config.yaml
n_layer: 11
d_model: 640
n_head: 10
n_kv_head: 10
head_dim: 64
d_mlp: 2560
vocab_size: 33633
activation: "relu"
norm: "layernorm"
norm_place: "pre"
norm_eps: 1e-06
positions: "learned"
qk_norm: false
attn_scale: 0.125
bias: "all"
tie_embeddings: true
parallel_block: false
init: "uniform"
init_std_qkv: 0.0173
init_std_o: 0.0173
init_std_up: 0.0173
init_std_down: 0.0
optimizer: "muon"
lr: 0.00771
beta1: 0.95
weight_decay: 0.017
lr_head: 0.00617
warmup_steps: 200
schedule: "wsd"
decay_fraction: 0.839
decay_shape: "pow"
final_lr_fraction: 0.0
batch_tokens: 131072
seq_len: 768
doc_mask: true
train_tokens: 1096000000
steps: 8362
dataset: "wikipedia_en"
MLP neurons of a small language model. Each row is named by its layer, matrix (down: output weights) and neuron, and shows model dimensions 48-175. Each number is 500 + 25 x the weight over its row's rms, rounded and kept within 0 to 999. Numbers have three digits each.
A block is one neuron, or neurons of one layer that tend to fire together. After each block is what it responds to, as a language model described it from the Wikipedia text at the highest values.

L8.down54:537508515567496534506493486503525489463473510521471544474563494500538535452517472507512488522468496521449454534479496505527496480467519484505533443508511486534543447492540507522515483502530481549504468459490480505522508474475538483509514511491506481512523482499487489478461509485485480542498496482482469534481482556483469500496502524477491558458492524521515499502523502501503495518454
Abstract action nouns

L7.down615:512510510541446478493499519525471453474502531521528483484507498501465487522488518556466480516425463499513473512495492523518506494493549506482507508502506550508499525515485498447512522519499502509560502525428518522496483506525497530519530480493530493520497534530479515522485507528470479469503474508523513512543540494488493505500507514464513538489473507505475469493501499484485510470508
L7.down670:466483478485480493487503474542462519510490515443467489553500462499505462489514459446491506492502465516486486519469480511534487511493516552500479572458491526525448501496508512481480532476517501518502481448494515509516482492527503519520460497484527478442517507531459501520451523466518528485473492509472461500503503470526534474514543513516461481509474478511529504527504486470515508480548
L7.down983:515551481489459490505468506508502458505472507508534529552478440495528546520533479530540509506477499481453474481508505473482490528506546499511514499508514486460477527492517480547489521517490444499482517486499492511513470520513547534470507459529474493502500460488468547500480527513504542455518488492526496524516495490506496527515511544550543537551476497506502474516477485546481543501503
L7.down1082:515494490495526516470499545496496479520499524506569468485527518474463494517512518524506542463550490500479503516471488508492523510492456485499474485471527491495487458475503544502494505509554514511506514535499483505511479547499516470519479500499471526474522548467499509462509483516505525481521508506521523534476499522511504480483500518487524503493537538498498521538505541530505494493521
L7.down1491:508532520475517537508477533467473484498458529507565504507502458501461501530488483532480498481471529504506535550480482463512515479484513531459505482526527509531512473520501512521504526512507531527515548487499489482522479468526490528507492482497479464509507516492549517491563518530538479490503489471503471524472469545530535482496466536567485515510489526505527526508518492494503514490511
L7.down1941:501513494484483511504496515528527529518496511471498437508506491438510476512534518457499491530510510505525524504479498500522493517524443507519518505524507479517502511554497553518515446499497539495464490459529528493487501526493474478496505502473496514468493511499507510459544510488478495491496456498511511520457541491505523514488492484531463485486528493494471570565486546484509508489500
L7.down2016:517531495455512508483497525524516521515510476533464527513490506494518506516526466480475490496489498555497500555500530496484526485466534509471522476465514525545498494490498484501557543528470520518473465500522511497503521530497515486496504548491506499511511482566541466498506474494500498516487492481481493522529502482512513503498526509510489483554465481548486498494501499482505534510490
L7.down2483:495466509530528515531478515492497465481489509539485516506507511485489496532520475462516487442504528484493501493516518461521503481490517508463495507494505476524509547520541507478469510494488482506468559457506523504506499496478481490491493486502484517523511473463490486521506485507541505519529493499488501499481460482492482469474503532471500527512516512463475536491489493489501452465524
Word-initial letters, decimal points

L7.down89:519506557496475464484501495559488483531452495515507457542498481477538474447507515521488508506506502480503517489556498475507489503544540501464544512492537533531539476460515515510504490516497493486520499496502486473512514526471424450532468503537516471475473455519495528519465445490501503507493486498498495526486455471507470480513517511505499520516535471461499497488506533507516528494486
L7.down419:513526511489509489524495522474501504552532471480509520497530477528509515442508524532475480526527485525478497500540575484501481461483490534508543481432490484525483510456512501501532533475515468528504505518506491500467453468494468463460466481517520526480511551491492506512526490476508486507511486461502500532521518500486508483492511539496471465516492522538500505509522503453502482516486
L7.down953:519499523506459453510537491521509517502460490493458516515479480555471548472511491488440478520484465501442514514559500492503512503524445517460471483531498484527525513488471484512490499502494493495516506488484477497473506542506538486498513523472504536478505466520517481467487547477480513530493527475487472499539486486536509499498537490523553519484511487495523494459490458485496511503476
L7.down1156:534485487513475486500474511497506491499520532516532507498472501504491509472507522461528546450514510492473498513490528482543492507572503531525476450516566482517502504505517503505556477494520497480572501485494494457468501489536506509478504522541462473474538510488531514518516517495487507460516466518503463479487521519516484520506485492498477507503550534522491516450500537486507497511474
L7.down1256:504522504526518478547475506476519473481494475535472505514486471514483502459521512496499469498496517508507510574513506490468516482474486497511520490482505490509554513508463437492460483467477497451495544496470521530469515525469532489495522450478476526512521539465526487566505511504499494513530485439505518514535512497474466460493496524496509526475514452504490480515494534493538547521495
L7.down1391:496545531506489547513427498494481500493507516483513439520474483533515499499496502496512500453529453482449477513520485574523508476539482472503504488471497485518506520468515493512518488493479491471511494483455493490483549500505494494531468503508487523485491541533487522478521525464477498491533535503468471516482473480501461471507506479499508475485486496517534521462425486479517517463442
L7.down1570:528498474502516502493474536520500522515492493494510524481515498478534467494476527482507480541554482540477442519489520550529493528514511486510546506491484490513495464483472516517449499523507547540480446457550520528508494487503499495525513529512497499515520490512497514526458507502513488491566462492450502472461518499483531468478501509495540542484496471481502495483494524597461522468480
L7.down1691:506507498459449488509504517553496527540506509499500498483511463546510511533501515519503529451462472473490502494539494529554446499498515481521499506494480537532487490470449481509492479523485508507518506544492487515512484445500493489523508475502472510481482503501530459504476496504493460530501527457502494529482498486541500478482474525556474502482501539476510520519494495515502513508474
Abstract activity nouns

L3.down505:505498464490525515493479512494491521474496514502550482482422496488530480483502493503489496509481491496517502466458482491547462538496554498516496486508480486445515490481497495523504525473527512503487514474518460526464514497439507518510502482494497483521472517536500473502465499534525512484513516520515528538490511464463499505526497518544459477457491511476486535506511531526528509542478
L3.down567:513517515513504486546501505505465461508509518559500539501507490490553520519479500569526492508518474520522503453486481539549492480455545483496525490503519484527507482518498478437483486480518481498478533520526472495531537476509487515484506498495515466486464495481513478504477461471508497530489512451499514514522469493488494478492496496520487507429518455516474508494528481473477499488533
L3.down596:543540517501476524495523536494465481503503530508489464504513516460468513496462540479532505468470492440505503491475487502511478492463557541517481470559483480506511477505513488488510470505515548488538520477456501506539519527533558522496497469527505481518516514541489506526469507521475491484518471494475521554526469490499486488520502485522504493479477473512530494485523517531503428519510
L3.down754:474538489512531474518511497437475495523481485563568525538492498502516481466506474477546491518501501481506513521482533480543522511520494451502534481508502531484507530497487520498522502476446484475506488545562495487503507537508465457488512514490529498488486527488475531509493467493505482492506443502499506490490541509519541521492490511486536482513507501547485494511549518498514512506465
L3.down1534:505515482517484510501544509516486545463565500487525489527528499508483516501500524490519481468503493494447475462509485513487466483503503474515518510500533471494520511505457525490538503490496509476468476475462480507497538486431498489502506496488479485505486505518466493527482459507507519507490478492543499502503527467508493522511523536510483436491536525454466459485534519516543516527485
L3.down1571:548516491526556482502529488549509518499501501503479504457509512487514472575486541485518477473499491491530472465469492476482485459475480500522505532490480512464491521510482486475510483511502460518481502506514469508533466514465544480465491471501521489471503489500505533528492527474515502510526548520516554481514488532473509528470498478494476487499540533492477446475510498506480513484521
L3.down1900:465539527479505492547486508461446456504502515507528507502502492455532461449476499521514510494470468511460496539513531510529485509534541505516517487495493533475509460528494511493512497493501476531489538528525444487528485452497461494483488513488500470511498509504519479481523433473525529490508524503473467432459536500495512503515464522517504491509480484528537489473553504515461522459494
L3.down2249:477473487513497470514503515484494421512522493546518468499511463495494510468505513520546501528521451512498479468505487476504506501534496493543506483481479488494496482472464546513502565495505492518499514523498479527482479467551522464476481470539485509515477498504471486491479478492528555518537484517501506529476525497494509557482488515529521476522507510505513505487484483503491484490565
Name starts and sentence ends

L3.down317:506457503500498504500494529483483485531499523515482499501519499531498525519509526555508501525452490466508537511518511516534463494485520477501506488485518480482544520469485509513485525516519520479475526516491497512528525502457520469474524527518467464482499509499511489513518526522511514457518435467491513471506525515498504524525511470497514503493527506534451461491549534454507490507494
L3.down1149:487486494538474523521505478463475524486514529502541512533491530525471460514484463490454487460528458511450477497488522460523544491536459473557477490478500510441510470475513470508506488522528499504532521477520481537535529494502488453461468572538528520517522470490531488487453501539522536491520474498512456472503503562460482520494491502541527491486529474488492495463455511487512514533458
L3.down1304:508502515489517456499548539488538471444497545530501486486504519490555489494461521481497512527479465518475526521490481568468520502505519474448516461513510508508573447501482474533492511486440497483548493496502517474520507490453463496491532517498492468496475507508527519494528517460534477505543488484542511490498483524471498559443451498478516532487510519478500518495526494455508477490505
L3.down1548:481514472461500457517523505519501520525567522502490483467471508548521490525486462505480507472522481480475553482486446542536479530499507521533491488464542480446468531511505463512494505513475524477494476496531472491478478511478501498563514558502499472512498487499506507463475504468476500526494449462489504498501483495456495489454409532476515501468504523501462476499508487498469505478480
L3.down1567:499481502488473504512541492466481513490473477514520511478511488498491472470470478513483467479549535498490440501504548479495490486536501482508482509546485488497479491446471472470532497482534503485518518520474469519529512510486490499502513497509544487505505490522564478490494543527463517525500481510528427478483481508490502505514555478488516494504523497508470539487508502506487493508532
L3.down1608:536489528465446494487519540499500525481497532455496500514506500537470488470527456500485500503475521515470480492493433528503532488501507502563480507514548509514534499484534499475524529476509535483507508518492499542494530512418464470518477541494479483501538552491514482550512513503526497465502502538459475519497514496476463493472459482503544528513531547512486552458513534454492498520483
L3.down1609:518536516465464527543499468531491499486493487521507474460532501516475462489516544488557517493467520494520523472501508463506538493534483526527492473516490507489540521517503509528495493553497519491515474496524483488517491515545516481478508540482488498566460476467499494497499500538453457507489491493541500478445437479516470496510483538493513512483499492503502520458495503503497497484463
L3.down2413:517508521490468520521505500488509513504489496529506504481476514511504476525512431508539467451473468480463501497497531466525517574526495509466498519460522506508488517481480497512491465488522545498517515521474487467489458467493562498459534507498490504483452516501486464505470495483481526501523515543479504456524427493472502497495506494513494499507509466479513517526484486514538531499467
Action/event nominalizations

L8.down1472:488479474503488495491520550543521514560494521488531532467503493481483507512487427492507517494524479480557565496471513480465445492468521513508472491489507509484493496472498478531491549498532524494507514499483458478521489478487509451512478471492523480505505488469487502527450488460471522500518500488482549470496533488505522526498545531485510539503490480487533463496479450491474504491567
Numeric decimal separators